config.toml
d_model = 512
vocab_size = 16384
norm = "rmsnorm"
norm_place = "pre"
norm_eps = 1e-05
qk_norm = true
bias = "none"
lr_mult_qkv = 0.5
beta1 = 0.95
beta2 = 0.99
final_lr_fraction = 0.0
batch_tokens = 131072
doc_mask = true
train_tokens = 614300000
dataset = "wikipedia_en"
MLP neurons of a small language model. Each row is named by its layer, matrix (down: output weights) and neuron, and shows model dimensions 16-271. Each number is 128 + 24 x the weight over its row's rms, rounded and kept within 0 to 255. Numbers have three digits each. A neuron's up and down rows have the sign that makes its largest values positive.
After each neuron's rows, "fires before" lists the tokens most often just after its 100 highest values on Wikipedia text that the model never trained on.

L3.down908:132178098137141094112112171108141134094116135134108123134127096154118136096119093130118164168156150126113113175139108171156114145114127125146126131100178126103118190164126134161133174135144123097138130138123173117135118122124117117104155143118179142147183138153123128118115175171149152078084062154138118127140125087139119184114099103155135119106133146118144118121148127154131104087161143151081147122106132154128130136107083121174123142170124129127127175162134144142080091135103135135105132162109141119126132150103156141134130115122109147162123116050163126141127100136071157149083100099115125101129129142120109147129133136123110137150160143112113129093149110127096144151095072090114125143119142105147115138152129128143156073171186115133102116070139126169150105129104132
fires before: ")", ":", ",", "-", "\n"

L3.down206:135103172136134094170161175097156148101126134128114121165098115105118156140113137111101099126098130139131125130159110108104117149179161056121096146120156118153096151161090142135148102146152130120184113158146137107101121107153144139146138116109114126164103162147178103102141143140110112162122082181087145124144107091149120159139118159133132135136149146098087104128083105140143113123079123115116137098144064086117158126140135117129189151172115104115129123124069132129114113137138096155128127135127096112145063129107146161112103136115085102125145139098174101089142109120163143137123094103141141116120129127107086104139191120174138171108109182112128164122132115167143121123185173130125143136128143143124133127125117112119111099141154130093129112165154107174147147125157135
fires before: "–", " |", "-", ";"

L4.down35:100102101148105125122136088140105129120104131155096152143132131096134112127167132133131119124134163086163128132136147109148141091144121155105098096115130124145122123140096109142172139112131096180126124098107154149180155106135106205149111158117150156143107125155170099130118134122110135169134133167079153132146118154103147093148109139147112142095149134130117153128120128122147133131135144163128109122126136148091179149173135132155138140150077145138129091121126132087149138111122136106097158109091122130120128106155092127117093094122004117095123187129153121144145143127128137133140096082122149135126131128136124110122150081130163145156131137088168169127133139132106120123129100095163100171098139138141140141130128165166139149089131120136108152142170098128123112124140119
fires before: "\n", " The", " In"

L12.down287:160150108084136152105184143100155138118093121176110112084119072094104112112129130138131100121111112140111069110124144091114116125103127129117109078149094133151126138123081175149141108093118078128123121127120129124185131083126129106094118099151138124115119117137057175130158109108109106127108111127109172119180130130137135153121166150129127115140144153107120141131127132075135110142110134122142139183146075127166148128073119118164158153125088135123076156132126105134096153107117156180156096162143113141114081130108124098108123174161101147088122147098144151085135108109126202152131127160114147145137131122121126127117102108114136157113129126138088143106140116144157140105134102138160144131190101100120142109124167152095132114119119112095171084118112099127129155125139110
fires before: " the", " a", " to"

L4.down209:113135134088127138188091163096135161142121159136119187128089113111112130111147162104149148174124088099124125140119107120081114174119098137129107158109159115154077084109086141119088094130110133152134124122151139117083119115125184133132123088132107108127134112130137117096102118172134135129083073113080166132165122120121136130145101160132159119103138140192123130088144109135142132130116106108151145102136091105144130132099121081111159125129133075175145125165102089142127111083152109135121080091137139147177110173119146171084102126123069125169095140122133089090111131108185122109120116109103192152107118118127128169139158112173140112132111162125161150135178166117086129127136173152125159164156150093112115137121142136112129125150123146139125074158134150165128143115135164
fires before: " |", ";", "th", ":"

L4.down1011:123145136092158162135116130115124105164148113102133108142099170161103136162146094115136101099122091094106165113100105132135163116116144123123094114127139134127140129128144148120142111128174102177137134131113110138105117126115136144126159095127135141090100163135065118138137083120094116135089130124144122122117130151078160109073080114126144153131088090100157126128141184101141119120118108139099131171135122114103148079166125074192102115088107143094171171106137107115159110126115111138108121079090149138139125150167121129139167131144119099077125087145168126138099157147139086137114101151132143147142132102173149135151105103152154136153132122109153151156123140142130134160153136118114161142107137104167111137183148087129162130146153121118123131102123136102137139166109126
fires before: "\n", ","

L12.down1029:115137123111081151103150097112135136095154116145123165105098144131130128123169111156096127130170124126157152111118149158160095164106099118147122109113150146123159149108101141128135113180129125162128149131131131121157106093157119156126126119095094160118167093145073096133185105131102123157154122141110129102173109136093058150139079126150155152090133113128121108133152144114166114152114167099137130140106147125094134118122160119092123153087128104107153145125122085123158142096138111123168112118116081101136116142107136127154143113134133140110149099162126109105160128132142102144113127113177143126148118113123114135125115098123097105167126141128155129146178113143117128125165160117160124127153163144157137120161131181124143096136135171100123107122131154090123159069152123
fires before: " |", "0", "1"

L4.down877:106128101104148139081145115113122125104136133112133089160124126124175150116134143088140143106114116122148157105122085131154123136161121133124136134127136148107142110151101122126127220159144136160153158136061091133130151123153156114115143134132109094097133105135146134093138103141124152129129143141152116097149144126059129101150116127132145076127096090127117113115123140091122185123145122148094156147097155123128113107125149119162154075164102167128104152152135146145142095148095105145140106117136169167121138139112112110099120110121106144134176138133166146092144131125136131132098131079123152120129097123148106120174109140136115116137160149123135096126115158148121142110069175138136157158159164125151133136133133101162149100089116151131112118114160107129136123164102146
fires before: " States", " /", " |", "."

L9.down670:136146087129106167079107143115098170164141160144154132136087143140079187135157087135104161131140131122134109124148097167074133108100124135167098180135108133149105110096168157146147119126114124102121124109180125132100103124156146128113116138118122126211126123111096149114101123125112129167136117152132135129113140152124123137132112142171136132133127122098164118135127105156147167179098110143104150116139126155134131095134093113161101138129107131117102109146170117131141162115188113118159101114123109102142124157153147141160146126103102115135127117121106161112133126137137123115154136118154135161145116141165106101115110100146131162086104129115146173098052157122121120135124146143153118163122163135121082157114170114090147150113138146147159115151135157129159129111154100
fires before: " |", " his", ")", " of"

L11.down408:132088110117139106134140119108144110125112140135102150142101142100101105147107154064133099117092130143119117108132176116084112111153097112129112148118114107134142121121140157167145151126153144147130107132121062133138121117116123157098103112131157128094121120123164137169137136162110115146130117124151141139107109151198158102152130104087148124064169130133115166089145115128131140111159118134111197117149133154137137113159126148146125139131126142149146101140116120136136108125145144126134181099132133119126078138139097165151139101148043133124138150108151096120170138118128104132114098059148134150136123116151153109127125092112173135131157140120125148131083159105157124140145188089137105121116095128112106159144138141000095115142117106113104132154128153134133113076121103
fires before: "\n", " "

L12.down896:094149113109136127101141120071110094117132135116115126145103141125131130121167093164093162100190110116108089138091122164125128132146148155154148104141151134116086158140128125152112111130117115122112115174172156096137126133089085144126117136132099166125127133089124155111121120140129141084150103125131109149142122132080157112098129126112146119123112092109145123127056096121108104067100123126123108174139110145138137110150118147145102078127167115098157141101144161146149113117164117168150118122139088122198097182107119135110118095091104109132159122092149114134120145117150114096143142115140127155144107139117117185117081123170113147120125111117148114124120133079084127102103136101147149125117159135138128148128128127174141139123130129107128153138123130103154166107148148
fires before: " |", "."

L4.down1295:107141125100089114085132126160115141150095161158095134141126111121157099118097124164155131157129125126141109151123101112135141125147118132110116100131113114108159131128136129119145148147127137096074128099094145140138115070095135118160108156152093151122135155136176176081135164143100138134103121146118167127129135116070112118121118180171146134130109109113085140148101179169152093178122119154118105090113143145140148139159132122130132083142124103125081138100149148142142102141135153148126103127184075078130123117130089155111096133147133119146132131148161095126124121126119184140167115139133125148101123134128144130108117145135142156179097159131157189115142128115164117110128137128134145141117123106110088148141109102197141140106148134106095124205140100116128146143110147
fires before: " to", " the", " from"

L4.down1277:099115143135127120146136141087092100138151112138135141142135137102113090126163129134132157089107128135142153165124123119110162165149128093140144127129119161138096155113158106156120114121075141142066168130122142150082120162122118169108147147132094080172143165151134130107120133120121132133130132136091141119162147146123171117136121118131125148113100139104090137101114083104067096124147110119108131124121124160135105063157155167148146097151079111118162090097141153129123127121124098148158108167086161139133123149130120148112095122096055152115178188117148104101127092161119128137123135148144149133105151106141165174147102151127147151130105170105151136142143169087114161117136100134183118117126065116142138151108141105135158130131134092105121121113141146126137148152125131
fires before: "\n", " on", " a", " in"

L11.down1120:138115154110092145094098133136105098162136104129149153107143107146111090137124092143120091163139153116149121141137108140091126160112146097132106090169129117172113123145056133119137136124108078145103107121131113120123144098134124144127066129157109123138103146136147148109102136147124120116133115167112118127161122137115137121144151149126151133136137116139115109142125128133124085156139099171104119120084116143131125092157162179140099133156123142113112126107122135147122115141130147146138133132127104105137141133105121149116116122131114122119096149156115135163192140148085186116135141118090129109104078170120125125120068075099142097157181164130143109120156131143123121091140119075122086122147123138125097155123153117153093166112153094150123117099129136102121140113148113
fires before: " that", " to", " the", ",", " on"

L4.down9:149123120077127127114170136126092145128109099143109146146142156163141131146128147134107104148103156165103115175114125070142147133142126135115168109099179084169165096177140126146155121098128109124136102125117125104139136108107142142102134126125112127141170124093123125142125117113131155157103167134099107131124167128145101155103123128116127140156116165096129102140092127135123108109130110136115087110109174132207164118140110140112107163092145122111148110129107137185125171117111111147137088134143107139104131094124130169086089136137111144126182121132119117125151117140094146097138132119130158124145103119179095095137125165115173126091125122120192118081122162138177164131112116145107116144125173141127117118141104129132099103102155142142123119099156117123119120140121110
fires before: ",", " of", " and", "\n", "'s"

L11.down1026:136156090163159106152162136073136120118107133111180123144112102140111151169131116117109124140093095155120102116139115109109094109080148128140134076165108137123142124155154108108107115137114139128119121123096119116139101107106129143083144191130137118145155159100136098131109141162171127139132137102109106105124105096137141157144116085104152113167120160132120146122138152140133146122134120155115104098115154167108124143136131108125110138135102134159169147106085126148128083123156121145121148134088157109150123131108107145104118131169154102117172143123070131110134155146126085147125133139154126089141125106125076138144184139145192099111117100142117091127073130096103126154160098131110112147153138139093159115122133111129148180182131126128162093154147156130121095161081120
fires before: "."

L9.down123:146169121141159137112147130127100100105116127086149063131158103162134145134156148135091143119154112156097124123085112158146135124120108103145147163070151148109149108103101117150103108096123164135139118114147115144131142156091150079117135158131083142097113137123144105151152121133120120161139124137149099144154120125156138122147152129158140148118104145135089110105127137111084108115117089145087202119090143200139100156150088121127082116125099124109151162088118102123171155120115126155149107136130100135143137143116114101119141129114170129108145133094116086146108124098130131127126121123133150130156120111111160093141114167143132116144158167155136074162148104085115117142109158183168145109137175113116141165099159134191144176104147126099133106128141153123127116134098208
fires before: "\n", " 0", " 1", " 2", " —", " |"

L4.down72:137108134096088122124103102163103130085092116154112132166108121088143120123113146162137141172119154158121112103116158134143128122115108122107111129110104092143165161134125103155129126136136140128111105122131120118147132121116184100141112108104167140097207105128141088121155135084143152147125146131155134128115141134129104146116111079116124115111113183142137131144119116206133129172088094135062077117119182123145144130118115144105121170135128133129144151135114167147151124099147153181105130109171109140117116154113138131162107148118056156140116110154145129113120100161075165114127131120103107122103109142142097122115159112126135166118164150161162083133174154102139130126114126102128113113118141110114093124169125149079114103130179124128131142105133111130137112152124131
fires before: " of", ",", "."

L11.down1309:091130128147156156127110089147116133102125158116116138145127116112170097145109106127145099138106131105129128139098113109122134104120168110088193091102135115129144117134118124159145133151113109153131126116108111164154155113149125133130128115126145119124125138104081136115136132102108137149164121124097141155149134144171091110129162112153161128187165135132153160155124164094128180160137083104116126120117107143129101120140157103116147156153163125138164160137142121124164147126148127129140142128117091132130130109109162114124134159085063114125124149109143102163144135108083152115114134128118104121131074156138115156108151153120160135112102143138130166140152094094180127154115142143136095159147098097142146131135116170000116129102114091125137126084153145143104100122121072
fires before: "\n", " The", " During"

L11.down1078:139129088096127137096142096094111102153171122108131124169108139134147105122164136109118148103144122128202123113099108126118138152130117132128137119143119114126151146125136125167168141130104152164112174096114107129124169164160095168127074149105118123099095119133173098135129100122135080103146092132127148130146173122127121114138089075101127116091120123140125148119187135118145152093118118105087171160160125126114160074171137129128165125113104120142122108090171118162160115159112165124089119092126121176116101148138131151125109110138043112142101165102116133122163146148117159150146117093116120142110149127109106094092119128151099149174147169137137111119124111095145165110145144128161082145138094101142110134154134148116130108141133111132087109112113123141121136096129111
fires before: "\n", "|", " The"

L11.down198:140072117093143115149191114118139161122165143125121108115116143130124168115112140156099139156123163156156146127127155149127150146137106102118126130147134108099141112123074133139116172114073080120120129146131145134112050119105141142143102110114141136077124132137119119111140101124158138130100134142166182114148144135132130147140062155132146134148141134124129150119113113169114136111081121144133110098141160089130118181162097158155102126140145101145113154116104135129132128139128125136101166133128158143112105130131132156111149109186103171144101124122137137130102123129107156116125094147118111086139104124105122153120145139145115111157145140110115077093141148100142108159148078087175148125111116125177155112126124138100150125136112135107136140105161138152183144098121143
fires before: "\n", " (", "-", " |"

L11.down954:151149163128135152105188162105159112145077187123096142150124135090108112159132186118175127099164161171174129117124153149097137162120113162102107115105135136157142120140098109172118133116168141159134147130124149098167122082132149132147127099123144132160147138137141140150110116139126127163122148156110145140140141143119114150129122114137138096123142161078145094110128125146148127088156161107109140126127101122134111132150144110131138165118119145138146124130138145154111114100119147135151149189113125102115078091143126116125122117126081152103138133142136110149143124127085136129116138120144145120143164153126122124094072108181135111134123180149113121063119144139106136111141125091102140083156139123122132153152130173083165116082164097109123130157130137121105167125087139
fires before: " the", " in", " a", " with", " to", " for"

L3.down1306:149103101141128116138121137086095106116108146161153128132090130130045139107153158148151171133101156112128116165171119139141117175146132095092110106114131159110101140133126125133130132116147125134131122169141103127139140129142150158156160141124105166123143152129098123077083125122163160115100119163122113140137156102130108148135096144116147155132160171095127087120126129168122127123155103166131199161085101135132130098056133126163170131150100101144128169142128089157130109127132112123117091113073116119168094173130104151144128091119037110194119133100120127144107098115118092109100133110156095163129110131156104137158093109130115122149138150114129107139149206149117138116130159140103152131152154116106088144124150139107142128096123132114127136134149140104134093128135129
fires before: " |", "–", "th", ".", ";", ","

L3.down904:143137139111173096131142157152111133114177120126140117165121110136136109140100144117145076159107124096104104101178154124105075148131117060103135170097149122145116123094075136127151104107124159110182102129126108155141155149139129135107153111123104111144105170120143141112121117117114114115081109122107124126152127099155126180092142116128161120190157134151128145073148124169105122130089112135117114100130123134160124095118136157153120117125099153163105138118105135149145090107097134122134110135148108144111120131113133125121145129132053093164123130138147121114094156107135096136127126154165106128133116070118124125165182172134161136139124148118168133104142138151133116128175121115162117147142204149100100197120149149167127169153134175139119130162154137108124152086150145
fires before: " |", ",", " in", "–", ";", " hold"

L4.down144:126105164130152101130138104169126110155166150087094117147098175136101134105095157125119132097105136133141126149187136119111158114138112126079145110151107108143124135120113120145095139135178134123161093135168118106177129124141126152083141154120145113111111109102123097114161119142119170141145085148172129155142169136152175177117119120090140121147117143126114150116138120118132159093130134144089159157150130154125106127153125144105105120146126078171133120087116137076121108096132142138171135120149162086136141116139122123153134122113120102104137174106116140119137150081096115122122190126159100110096114102181109108188118156105115162094138106131135100168094100142125147131131115122180108090105145126133111159195100141083130097145144156143105161086111133116140093136147163
fires before: ",", " |", ".", "–", "\n"

L11.down321:122132095124117127098167119101127096128125095128080149098164106112173126147128133092119114119152114104133146113135135142091144141135119136163137129123147127151149160125162102118133116115126094106142143099118098136099137134117103152150102145096107119149097118163164102151110147139090135128124112134114135124122131109129114149146092123123103105052122136116125151090113134101150127122098152130139138113112154132156103113149117118099166123112148109158113098114222146119142161149138153105134114155138117124139135138170135139143127105102032101132117123116125119151128135100152101128122130172142123139096124135095090151123144097137143111144180119103157120156136124127124098114167122139146083159120144154149132120138145133142137160124090112133137153132160133085145144122120061
fires before: "\n", " The", " It"

L12.down231:148095154110156147147134110143138138159140159155098158144103090130129169131105160106101120148074175122153138137153091112110115162122078115126156171108150102103117137097101144095128169134143140123158116133182119171137101098088134138094115085109099113154126148126101133131148092113110166123085109173146142092099107142144117112168143098153132139141079138141107137134085158154139126144142115112127148146098145140131177128137139168162161123150087136110134145138159105124130102130150133121132120091123129128174120145146110145121119141116074137142109146131194149120111143092119123100142113104134123128105141104126092110122139095150131174144080119177120107110139169096157118133123113131109101104122156102070159141113138097092154132156112166183137126129111124169149131116114105
fires before: " |", ")", ":", "–"

L4.down1022:144103074110115140120133106156111076117192121130096110147102120161139126134122122094138112105139108121140118110133081168111121149089127138182143128098145116096077170177128136131083164120138144093162160139161163146107134149132135130089134137138137070147116108120114065125122102165114159137147144107172106111181121115125094130160140125125148085107117104137124088080129116133110142135090133137103148075125142115125093108117131119122153147142115149147100134112104105152140107121109072127115135102153112126158145143129172104110116111156123145096131117139106124114094128145183117113145112155166136142124116086099128126133112079141108118134109144155140094123163100143130124158144169184104127116081128122142137137109167148054174122143164130117138140127109120105129122150121140
fires before: "\n", " (", " –", " is"

L9.down908:164114089123153111123170120110077112123143116141120125146116131132096128138134119149128125131130136074185093097115158155121125140142171164144140142109118118145154152097089119172135139148139139112118184084189117142149160154132094143118080156120074126122081121159150104164124133118149112105108116153131153139156122148130140087139101115139137165073102141149092135155122119144136166135103105128106169132163125141135158151180122140143135108168094134126141104095181155155165114102097161114128139121132102170114126092171113103109114133135021128105079138152123133155108136131129129099148080121126128086113121135137136111103129112144118087165143141182115148122150141114135119123146127132143098146135112130141125132144104153131100113110134145102117132167128100135103138119135112
fires before: "\n", " He", " The", "S", " In"

L4.down1145:118139083125131094123172106092140099105113126149136156118131127106112128149133117123128114130132143087162141111139150101131125123143140136112083094148176150103144145128111131144168159133148081127085145099107151150131151144118092180116129143137142162121088110175171147129145143091154114178095098147120147145137135116116129110150138132138101105117144155132115181113119125100143182151149154132142135130124140145151164132126160160084134134132087162185152089097093120109130135148110119167090106133128094075105086104144109103119114147130030135105139179146112149133132125167112123121118106137102127161101126163115180098095138097123115178173118113116134161137151128145094133163140121092130114130142161147148155115133107151117132131085119150138090136133145097147099116132126126
fires before: "\n", " The", " As", " In"

L12.down1103:105147120147109120132103110101152093120176128116118099107125140164153128148130142127127143134174124118126142110152140116169099160117112137104113116126116165151123144146110093133123184110164123110109134121109141103120122125140121165125194094108138125140126137147136140093075126159100133135139089135149126144157141154090134138134080160169112109103108125132108143132054182099176114138131143111152111137112112129128129136120163118131140173114107106100094099118163089145155152157135153129132130132129096122162128142083153127149141107114120159111135107114128170149065140126132142153126125124111102161127088147188162128129159106103081145179138104141147135180169143139137149133130130142109104097091152111108087132109165143084114096159106131161113099108113138148149132120163091
fires before: " |", " the", " Liberal"

L11.down995:118123117142158121159106154151149131135118100140106118100124079149124115097130137140138104123099162077181153142132146134122119104152135087137111160085103140128148129133102179101138114103139131091120110125107135167125096095160159127147111092125101150189148164117119146145156160137161082152145147141118128131123148150153137101111159124121131149125162106123146117181144131121177120148110123125177158146118125182109097092135182171124088120122121118153147131132141161103101089110125135122137099127099148098131130127122115122161146149138117125132127153130086087115178129146110103089156121105143166146108133140110116110150142081156146150135125118124106103144138132134172127133126159095121106139082123153144101089109100056146134130122173148144131136162111104100127101160102146
fires before: " by", " in", " on", " to", " with", " at"

L4.down1119:111128137137100144114124136116088131095129113157113113131126153167153183123156065147148133135143134155156092126151088150107101091094100135104085160126150120115134148152168116165153128111151125094091136124131153109113128167118133089124133103125135187127136140127164118096128160151125166110140102122195126163104128164118079122140112123114153167164146148155114152134134186165113095101135156134125132149100123093164138116125172154112103159150162133111115129153118166113138096107111145134116094142151160133164127163114109120102095128127137152130158109091149129102067088151115139135094120143133166104131112114126156130168132100171118136130162154139116144135156106153090135126131121103124123166130093126082106147150135142119154161119148104090122132110127130150193085109083132
fires before: ",", ".", " |"

L11.down656:120129130103120122126119130133118114117117136101152144129124121122137118138127126109120103164129132112118115118137143131122121087127117079110121123134126109124129116122129128133150122124138132133131132137120114146141129142140124128122120139137124119114130138131100145128118127114125115117132121140109124133136124159163145140126132129130133120146126116143151130120134133140124131147126117131120142134125130138117135128158154130122142123123122131129140132133122125148129129126131110127144144125136121103127134130121132109125122189122000149111121124113132130116140128139133132122122137113122135128130131144153140115136129149127156132128145133141155146127112152134127116124130133127132132125114110124128132119112132154000128146135112115113137118111118124127111117137130133
fires before: "\n", "-", " The"

L12.down1288:139098134151130098124135130122133112151143150165117128149108130133112127118121121148106157127171117113134082123130105115124139175147115145116131123132142119081127125141160139128120164119098136127105118140187097137136113141114103140136125073192131133158092169128142129104049150166127104156119095107101110136114110090139145131174100154135124143096152178130122114143106162126066116134133133127142156090127123145130118114134174122136121107126095143183098104118101114153139144110119126139149112115093135115166134129133151082088103126131091154102122149136153167134143067123086146161143133088119114110135170140090159135132104099161086135144148166131208128102070102090166138099157085093124122127121145142146107081144105165084149162105085148123145107118132142151110100083142143
fires before: "\n", " a", " an", " in"

L12.down467:112144151111107148084103099090153189143116137133090138140130122122094178118137101123149114117118166138128134163130150141165158126144138083086150153139113105091110085129130146146115135109115160175155110183155126168157111129077124124121112125126157116134115132103157167128083169163156070174149154109108172129141147187118161143111102110102129147104164101116134091128134112105181150174127117121149129144149135117127141120152127092173124146129105140152127110145125166138120121127154127156110120164106088133099125108107088122089150070167061136152118165139138113116143118141133117136083074100211132145141114106113158122087113122136148153119149144149136127134129129117135128104137105170142158101123118151182110146128155129065135091114135130132117110118154096107130138161111139
fires before: " 4", " 1", " 0", " 5", " 3", " −"

L12.down396:113161152139080147124143130091109161122114100122091117121145114158096166131156087145136105155209121100139139137138113172165130133121185127133066170108113128152112146130157170136134157118111116136121125112117159089106104111116117102150124129134117088158155117159123157084085130156119133137150184142152136115126185122063106121142113151121156103137117093129118107139149155115146129107136100138115126153109114129096121106150128166147095131100119108120111109143162104153137119141111177138132139136161149123159124154134115104129096127142145120118130120155152161127120157132133130094124114154082114123152128148111137102106104083151128158137139107110170103134183134136127135140138103101138102137142167100133073118161120152169156114140139156130131112165145126129132167085130123
fires before: " |", "\n", ",", ":", " ;"

L12.down732:140110134126127121116103129104051139126128124115131116130152118104116135118127128122128163079126123138093089161121071124065128127133147129131136132161159128162117099152068119142115137139105155129142134134156171121138089150090133117127180094096152173095172162077136161133136143127145126147117118073166140102122124183107086123090139144133080140099161132176190148143099068111114157122174148143130127084125132120164116116115122102143087090150101120135114130089104130129158169090102150146102151111139126108132122123129139146112104075143118119140141145110101119142095109136111137104134131131144121153160152091157109113141095155145143127136128111113100099141136139088107141147108088113151135187123101097088138140111123113140135132147156086118115172157114132103100134129093089
fires before: " |", ":", "\n", ".", " of", " season"

L4.down1188:135130134119134137124142098148118158138203156145119117154129109129113183108110110127088160148123131117136093171135102139158110114116129125111125149099134156146077101095122134136140111139144133134122113127167096110108133135150120123114168109085114121196119157067105119135107100142112159104101101126167093154118135129132143115134106098118152133152108131163130095125139125135105110091158109137102117222128105147122132109087110156161121156155097109118129147134095075079117117104116079083168129122129103107159162135146132138113112148140134116076126094150189111168111135121097177111129139104131127140099134120113094120131094156162125110078145093113148131125183130115128154132132128141171114166129160104101088165148180140166148146130145145145107132118122163157177110103105090
fires before: " |", " of"

L12.down1267:139169126126158110131152095144133122097112124109047145159122124123136102163136115079120153123151133103137123173117128166102125106134129153116122109127081137164149166124137113109120155118135147148100097128110176181153164128149084164146117133124126160142127125111139150118138129159129142144173155130136145162145157141126152103130144113162105123133138137145131150101177159078140138137143124115126138137129092147133102140142149111095131153114137094162140103100172117098070170128154163119145156137109125177126089149141120140130122101129079130132124134165160117145118096081100134118148100122116074158094125110136099112118136120114128126121134155120107137133118111118132152140140135125109057121160137105175123094123068128122106122118112156180095144170145117102088104095139105
fires before: "\n", " The", " In", " He"

L11.down974:146108114126139135134119145100107147151097165150097106101116153130158143132148119089143139147185131114142112133118126120135115138138137145143136138133129135137124114144151188101148103139120137119111106119083123120121082148103112081151099124132105132120114101172080147089102094126139119104103105116070167097097159098166130094161156131114128129107102164087156140113121103130111137103099178142105131150118110148094060123087154147126128163140121130137159123091156094126120101134111174103098118112152151141140096073122134107104167128157073112111065139166159153103130105148117148147135160113144093167148137090123140078123180096144105167156141185114106141110085103078101109113117086140108092096132105142100157133130175169120143142111142137107125116147137165138126120094132112
fires before: " the", " to", " a", " an", " that"

L11.down1100:097154137139141146154107092110105127110139118153113109114142156106118116121160132133115106157114176149156097185145085180135099117139152168134093150132119099131129129106132157114116155147078175140121098135117112142119123147122121178131090144146149141172133134152126105135118127177150067118075083126148140117124146097118168094117158109145127149101120105121164133130138115141152189122146100159107097098139081163131141121180113127142136143129174127114111144115116164160145123088142111101146140145113116138079098112139137118132116094148084123170096125168144092071101133169112157092112098123164152091172131168122127112147133098118089146143131135139122082143165147101122114126118117142120143128134137117110143080140136142090104161126155111111123116103159159132147148099103171
fires before: "\n", " −", " (", " —", " .", " 1"

L9.down234:131135153099121126155128101123148142158136136099147088115118154152086136142176119124108136085161108092138166093146110152150132106144135114152104084140126172144125104127095136168149117133104121065163135099128092133075102137124080147123148101122115130127117155097119157131147124174080124134140132140084122169127097155100123139121104140176131169152096100100160138138131115143152143107162125129115140135109104100132141169151154134111136125105136137125160096099106169138140164102141154149115104070160104111110112161140098119133111092148099128074137122103138121132158119124128109095096121115159159108124152117114100103161108093124123144147178134100177126138140174148097179108101115109110087186112135131142148110134112146110117126157108104130144114147142132146098145131132103
fires before: " |", ",", "–", "\n"

L9.down1095:110120130126123147090159153157074124114097110132096104119134125140109135135156127126135121163149131102140150098149095144140148112139143110137132154115130100123127134147134125112157148141109104112108174106152122138113147171172112188154145137125108151150162098145125084125173066140145140170124124156143163122125151116119129106150118132119141095073120117131142130096151117164142125115133145132145175158125095155099137134140112118153125114140129123143152104131120128126180158092138119121172097138129128114108121112162099094131094125101052107111099100058115089138151134104122116106108160129138103115106148171161103109113135120073092169153133121137141106158145158145141148126120133072153124154204143124139110142133142140098140121143151157103095137182145118126113156150115131
fires before: "\n", " The", " He", " On"

L3.down1059:107119168108120136107105089099109151111112154104157135164136131107167159116202144123122115121089143109101107090138121143105143130139141088159133100095150113102095108126140145129151121159140143133136163113101115127084162135151138123120143123132116141083165132139139151136126115126135140135147163129092128127131126124158106180126108123160152157143108100139125108112143154153118122166140087138105165124121136147167120133159176142127157112126155174107116138150130109134149102156139132145159116149117123109128097134101204116146168130146064144149126155118124101095157086134114151121141134109146150122126143122102124148152140085107125122137138118095148098086120111135125133092091162163153162124139144151105091139119126153017182151146145142136108119112134105119138119150119104
fires before: " /", "-", " |", "\n", " for", "="

L9.down115:153114126124149149162095141069148101122120150114102124125122146147141133169143109137149155119072118097154134131148102121150094172106108111156148147093112132115130106165149113113142098141108131120130104123128122152131103154112136112132124123124171139132118139141130096166157111108139150121108102105126130129184116107092163115065149074155174103174103124120147154132150121135160133119104104148143146136125147142149125149167099090126129148071150167170153098157112142157109129123125089117119161099111150095159185153145127120119151150138111099143160124162119095121073086145128133112119152138128156141105109123125117158118120128116163139112135111110160164141099131133098144144140134161167133156153132151119102168109134094118121167072090122123147124133119117129138119137116131
fires before: ",", "."

L11.down170:158137128136146100117083112143148116144168140125090141093143136147072135090132132142164100108147145141092133096140143156119117141117118134129102146099132136120107128116094090120124086174134142127127124134090122170142152112115125122114133154094172102135123095130104109153135155142152138096103134148162125094125136126151097141089086085139179121114134174102125106111124118152102106119096098175140160123135107125139174109152139124130075097124101099118145176084141081114135116129105131135157138109152130106156135116104187118131137113101139111163120129181119140152115114150121120145097106100120089105110168090130081148160117128116116104151149142098142126114203131140141102147177111169141118163136151128106108141125121156154131076155146130177109108126129144167149149139164125
fires before: " |", "%"